From a checkpoint of a small transformer trained on Wikipedia.
Architecture: RMSNorm before each block, rotary positions, biases on query, key and value, tied embeddings.
Training: a variant of Muon for these matrices, 426M tokens, 6496 steps.
MLP neurons of a small language model. Each row is named by its layer, matrix (down: output weights) and neuron, and shows model dimensions 0-127. Each number is 500 + 25 x the weight over its row's rms, rounded and kept within 0 to 999. Numbers have three digits each. A neuron's up and down rows have the sign that makes its largest values positive.
A block is one neuron, or neurons of one layer that tend to fire together. After each block is what it responds to, as a language model described it from the Wikipedia text at the highest values.

L5.down357:509508491513450455510475451534512538503565478524501475516506493459513503506518544495505523541518498490514458468526500503499497456513499546536518466545488483487490515516504502507518459493519477501498506506488531506536507491490524532475509544506512503505462475506504532493524526503494520477494510553442488481490496477510545513498478513507526530499469524512494500487503494477491489463501
L5.down815:537499453496437481455474453534520518501460543509492489484530513525506474505521467491558519527523493494495540441499485495490498506484491467517469504483473486547454459520471475517530527487468502483468482499518509490481514493492491547459519485405533476469481445535508465483513512513484520507486526493489459529488474506489491479480495466503518515478513512486493545487507478477563484514521
Commas that open a parenthetical or inserted clause mid-sentence, strongest right after "and" (and, as such; and, when; and, reportedly), also after subjects (Saunders, as opposed to).

L2.down68:505512435488521464454500474474503520518462464513510498521516536487485490448511510576510493505496544491515517473483506476500445514547500539462510496451478502503506462473491476495521515491497476490474485510470511480547515501490509535541486524498516506533514470477501493479536494564491549553498500453511467484537511545491491513440498485513483529445474522483485511477511533473487476489554
L2.down106:485489479499507462462500518518504475502566499499468491488457521498467461479515475464447540429513508484502487509496506498514516508520521519538475450486487498479462503517478486480484502508500491512522520514497555540484496488537491513462502493551471524489515536503497443496502465485522495516509527496526498520453480488491517569522510481502508488504504510485509492520484496550509507537485
L2.down471:483528508525523472487513483475498514468493475491496504490513457508503476482494512486456479470479501516480487485489508471474484481485495512511497494494497520518508539514473549561511477504521510505536534487514501509506467508496446495465501506439513496521532467556504453495526484470492483536494488507478503490509509509507494524495494488479479499528505456527455483451480486503563508515536
L2.down846:473496518519509514512507454506551474516461485491452572500496500511466507489508503488518517500517501477575499487519500468521493511472485474518513486535456469490479529498474470468451475500470510501530508508499514486529494472477486470486494511516562479475486492466493468497508489515532485482487489474513517477505495493484469490504514461476512550504485517491453510505526543520532539470473
Naming and labelling words such as named, called, name, given, honor, usually before "after", "for" or the name itself, with weaker hits on commas and "that".

L6.down180:500507539485505489503484495493492511482497509550519510531502542491516451530523484558526535532446484492518506492515536507480484523540436520496462504469464479522465466495542508517512511509522481481508494455494485507533544489509543524514491483502476470521485515500487475487486542481545529483499501491478507490474506513508498490468500465485493473513518492506531486451534488497513526539502
L6.down416:530488499495515502545513471491523512503640484482461463530490542483522501504472563500464507508452480499508516499549505496502521489493501492510483483480453491487513493508454502451508488545495485497481459524490469512522481516523495540517512487495466463526485531533529505510484495505462516494497490535544533514445555480474501502505537504517489489482513481482504469546533501521474503534479
L6.down489:507486499474490534539491496498492432496519478515510503510484508484519527498512486541465507520468530474510490526503484509482529501535493488506487465514474517479491492516477500500547509473527436510512472546493498488507508519476502473521526527509494508503502517499489503468508497515499515484423513515485468525510525533479499491508555505505524482539517453526548487501504520525487484546502
L6.down660:524545534514516537515510537491506515517559500525526476482453535490499499481540495495488530496497511504514518493481517469516509541536455503504517433482463520531499545509475504516487535524526501550510552546503511501521457495471528480520483500491526447523492549478532497520527519499525536534525479469494510542489456496482474503507518428517498487456510495518484510504503483460533498565508
L6.down769:464485492465528490526514486512509489469462467493520506482496504485505466495495485481504499491487528504518484542478519530480516526506471497528487512480493498504483456483515523488496474507498514507524483488545511498546500547483484510502453535486468465502516541521487502518477498468533568471516503498506478458501517532483486499516514514466458475505545549493505501499526531505467479444455
L6.down842:508491516494523498461507503529528513470518534507470492493498486435487486519522467522496503507491478510500494478492501499459494495500442519486490511484484530544494488514498541509493552542471530511491492496508462503512510565491506494476500462457503489509454470517523538473520473507510497519486437504524501464477493510493461546476498523498509472523519493463484510482481474516545552527519
L6.down943:476503531496515489504499503487467518511554459514520477499490496520510468507461516540501496491500540536492473498479504467494486480535538517494468474494468472542569489556511511498489533506506545500486519511521476515466500512515517462510487508487519531505496507512490475497479506527475491477491552502517532501483463476499491460479497481523512474536496471479508497505518497488522504502462
L6.down1015:472460500511529495538521496493476494482534511467499500505491462483516501484505431486489520477462518508458487523455483479509508550508520504514517517505449547471467461516513506494504497488512506501442479512486458525487517561501510484534559517470526510524489498515492497479463511506490515491526518544500487482479494490495493512481514490526483540548512532519514503515487494512433521531471
Tokens that end or join a plural sentence subject just before its verb, such as plural s (siblings, boyars), and between names (Frederik and Ingrid), they.

L2.down49:490495509569504496501500513519496496462574526492491526513520512488512518479511531505482487521530489480481537470471548519505509528502509511491489515495490473440507505497468501474501551519456490489451477505507481493522521519494522495496467490465516525486493505550484515500517556505543474428491501517537512487472476485494525486491502449468425498501466470517519478486522474513492465470501
L2.down74:505445565515513547533481510489497495524546536526492483507481500534506493515496509468549522483497510452508521486496518458519528496539458505503473501523480512504526505514538508512494487527476524516472484526517530515496519461447472477523489463457546478480470515545491491494465486508504494496489471514492472497456495488498511453493534505494457443527485505506518496513413498509513506506489
L2.down700:527496503500520510499497509510506532472552533489500489516497508477520481521521510497486526493524484481491513529491497504489519507494504522530537523510500480481538498497489466526469511491481524517499483493505494521507523507467503495485484492507431500471487485479515467506514484476515503510523473478474500499470515494457509475518492507490536490486505447483541473541484479459524468505484
L2.down1008:436494483513527494509510502521485569517470497489479552507520498512456510488483492509481536508474508495472473454491493521504495472538520518523512524527508478515530462533505511499467515470475523495464495520481513500505462481496492507489490528443493504484491517525455470453516517535542529499494538445545520490462509494511515500502475501509477484521486470513489519534521485465522451491524
Final subword pieces that finish a plural or count noun, such as fact-ions, deput-ies, All-ies, biograph-ies, brother-s, Wander-ers. Also whole count nouns after a number or quantifier, such as years, episodes, groups.

L2.down414:467527503537528519515468477509501484509472487487522491542514512525499494531556515494500524504530525458542495511489536557507499522476557531493496473482478482489505513483538496480517475542527504523519485518474541502511476498538541478486528517522489534469524499460476502469468495485499478530487498473500488523542535457497492476420483482503504523496467513552561461522530446488556528500521
L2.down499:451507489524520475512440556501522467506525532503474467455532530485512520491480443500508515491493511509490487503497544495478483522523492517514489492492549520483537524469492501508460527486498490496484497508518504463497536486500561505504456503512479516525458513457556523477531503468555479475511490518458484497515494504468461485538489463512482503468507507516466514499479511501544463485503
L2.down721:480528497484542472521483515520458478488529482520491461443504498508512510519486521539530507509513543568447469504472479504504506463495492494502494466509530507539437492493497497478478528556525502469527440503474546476500482470512493536467493511514480512490498469517516532470472507451517527518472495441496502482506477515461512477505433528491497516481518512493497500501560501500455488513438
L2.down868:516533476492500527520488496472506434487475518530498500490465527502476440470496473519466445500540518504507483470516536480480478478493479526557520477506536521470478503475497471519491514520529449462478520525489490510534503516456486500490480511495481560509494495489459476464526465511481503466484496503480455492500455462447466453490514518501544505485507459481504479462501500449485500529513
Nouns naming a person's role or occupation, strongest for critic(s) in reviews, also historian, -ologist, Coach, Professor, manager, and infobox field words like Occupation entries and Binomial name.

L5.down346:485519522539519475498498481473485525499495539479503514518504489549489498500513492524491504516525483504521466517478481513457490520539475543506513486462537469499484488532544511493495487505494508501493452482496505474513520506517518522521436490474522509492526512497473508451489506508508541496474526485521499492479479504521489522478481480482486408520518480522505472486487541533510540516427
L5.down434:530503506498488515517507482473522523493523501528524472484527552545548452535498521495509523474508474492485557487462524492500532532537501533477496502511457489490497523542486500487485527512533480478509465497530489537491567496452499500482460444486490462499485549512475515476468512478507508475520482493504471450481506540476491500519513518530481461497451489504488523507466488517465544517443
Plural endings such as -s, -es and -ies completing a common noun in any topic, as in towns, banners, tapestries, approaches.

L6.down40:508519478499524500520473520495473504508537489496489497507560543494494507522505486507539476477510467521507531478511543507495513504464509500474472499485504510503494501495534508523513508518502491513470499498530490447536463506453475507516486461534481445488496517485539474517527476517532503476502471506467458491506477518469483531507491500543522487501519511544496508511467507481498516504545
L6.down62:489463506521491500509506509535475514480484495507529484530528504507472516516509497453520496503539509526526484524514537513508501489441524513497485478516519538523509503501490514533473474433488512467479490467533497493531500465484500501504521483486543512499504466481517483495450503476527502481515505537506493475539491515516564527523490521497494469518508474465497485508521529511492526537443
L6.down242:525526512490451507522502500501509521530505508512518548522503491474549529500508472535476457526485512490447497499543518539501506491500502484478503483456473474514468530515521483449546527491522456504503493536502557488477458480485500489462453489568503484501500505469472530529490487492512482465514478512464524475499498486514459480511519482485494453474509454499513522489509550495464517527542
L6.down449:541524491530511486510518508539502476487541471516477525492483502471516529524520541507558499497528489501479483495533496506511497473507493509507536522529502442479501470504489507466481513523511499533534493482522472484544531522480515487503475499527509496498523438499544502476504504520494482492470508442502511552483486478451459496509486531466506526515512463482493470516518538504503559503461
L6.down777:513462499494511445520494440517467496506506484517517536511534509512515466506469478470453514545457530481484478509495502491456452531456533500514504545502487490502508477482473485526505493536447518501491545521532507523566517470512426525504477481521500478525464473493526458481529522498481503481538538498476498433543517512526567538532477484516511429520466527481480537492453500505494478462469
L6.down798:482522504520538491522494491525505427490532495510494492466534498521526464439529494518480536482521511512548544499472519516485498517499469502502514507501492505522472528477469553474504469505496553485453520464515479498476493521510472525491487464527502537542480517495512493495497535481539526490514500519526470530525517495558507512495524487532470493531493463456473537487518470530483517467464
L6.down917:443526489501478503513525444429463502541475489547508459476478483510482494548543456501501509504509481462499514515489505491463507523497489483508485531492528489553481521518535461541500508477516532467499521478475469484464450504501496514474499478450512499472467467501521480512522526486513522514534492525526540512551479532496514464490517477519504522474486486483524544506494484514494467477510
L6.down989:469526447471517418507522491475482517528522484498540533466505483480470543523565487481442465478481480500497474477500458469548508491485530484490482471511494503506501495476498462477537517531509452496505520502488517499529501533521451483467514498514518470454465515537462507465477512491507536514499453454514512513485518510475482540519493511468471519509502465513530482479505500538474532461451
Commas right after a proper noun, name, or number ending a noun phrase, such as Okazaki, Charles S. Dutton, or in 1976; occasionally the name-final token itself.

L5.down404:483514484488486481532509528438519550477542521561520477519536516454508481541471480492505466469534522497527501516546504494484460508485462495516508498532527529481506487518527452494503485436524492500497445496542510488528524475486492544474505502485459458510501534464505536492452484500514466490495530484469529503530473557459522484504533485525505483497502506469525536531489464518518457525508
L5.down682:499520528508480495480495509519475498481496511543515471529466508505520505488495496486492502499491553471529529480496529521483517503517491495533496471503513499501466520485541495518497460464481497553494486445525496497512505470493517532467489467505447483507479436523497505493445489475503433522524493511499496497506495517468489459510514479511507503513549527533537474536478507509500505509529
Final token that completes a noun for a person's role or job, often a suffix piece, in biographies and sports text: pitch-er, bats-man, vocal-ist.

L6.down171:499526514542513509499492457487525475457488515451457463482500512486487519509499508510477525496538515509499524525479481491530512503516470537513497535545460461533507502501522545552506519492485501530530503539472472485483458499485491536511456500504510507485498511481505529484501489489491485515513476559504535488484532469472535496522481501499503493447514505485478522482523507464485471534511
L6.down252:485461476482463452501417501497493538494560511548496504465454489481488546501505485458468456534519501514533513502502495471483502504483499472528522525510511548479505510523500511506482493476482511485493487507494467500519498497518414493481515502498491498502509524489486496438490471451516483474436441485476517532517536529471550506496530500488517446563491499455532525518488496529515535450459
L6.down347:479486456493548480540565464504475553502539506520501507487507461478546500490549526473504489488533420501502503501493486452477491525504524501501488464494513530481461470509463456495478505514523526512499498511528495470506497494512446476500495530517479486565477485495492495537529503492525531478486501475515506452515522472491508529515535477502477512499479464518534492488532524458479572485474
L6.down365:534519486500470534540503480464492457502572492539468550487506504512531515508504516472534463492521464488552529511504498511500488531508490472529532470458504507472508506493508476526485440508465533504541488489526486541520468490487476483526529481488468511475512487526524526493520441519455561487518504509517523492492488509532515467483478486511484511539533495489532509485479530502462480513502
L6.down478:459484523466557473463508494461497508518524503520510524505536543477499486515480488478494526505483487509489525457464515496540496447494491513464528499459492474503493487489481524506486522504471490558510473520510497493521476492507471486474469463464483508479464525507487521490526534496518520532495481458525486530507494495491483513500528498491498490545514522511513511464520528496534560504513
L6.down617:510493489483503511521484433492499470521533497441484521498522500527471494527555511521499459500495501531504482499520488463531512521526524504514502549518552489498500493463555502555518515531560455454503521471504465498528490496484501503452513488495514503496482483482565498493482532519476494504522475488491495445490507504532499502512501530535511505505500528485527512448491526474531487518420
L6.down688:498498442516517534492514510463486490450532511532489518484480534500507461503501506479491457493519493516519508541493519537513494501522486495478510505499520530469473473522529486474529515455490505502507479482530508539486485556490484503490460549549517515521509511524503507483489507481518457518500465453463491469495529518502473473553524505467491490505503477508553497501516519477480483527517
L6.down859:498504483502482490509480477456545501482496486555488498459494511486553501505504442493477487475523500496493535457533519503523490537457484475486506509492522510493518473494464500515472490487449507504451473569496474554517470508494495483558487496483495500516541515487485492474484522508513473468491514524518540485501514497482504480489546507511477532484484533531537498472474513537554503518503
Nouns naming a person's occupation, title or relation, often the final word piece, as in preacher, pitcher, guitarist, son, President.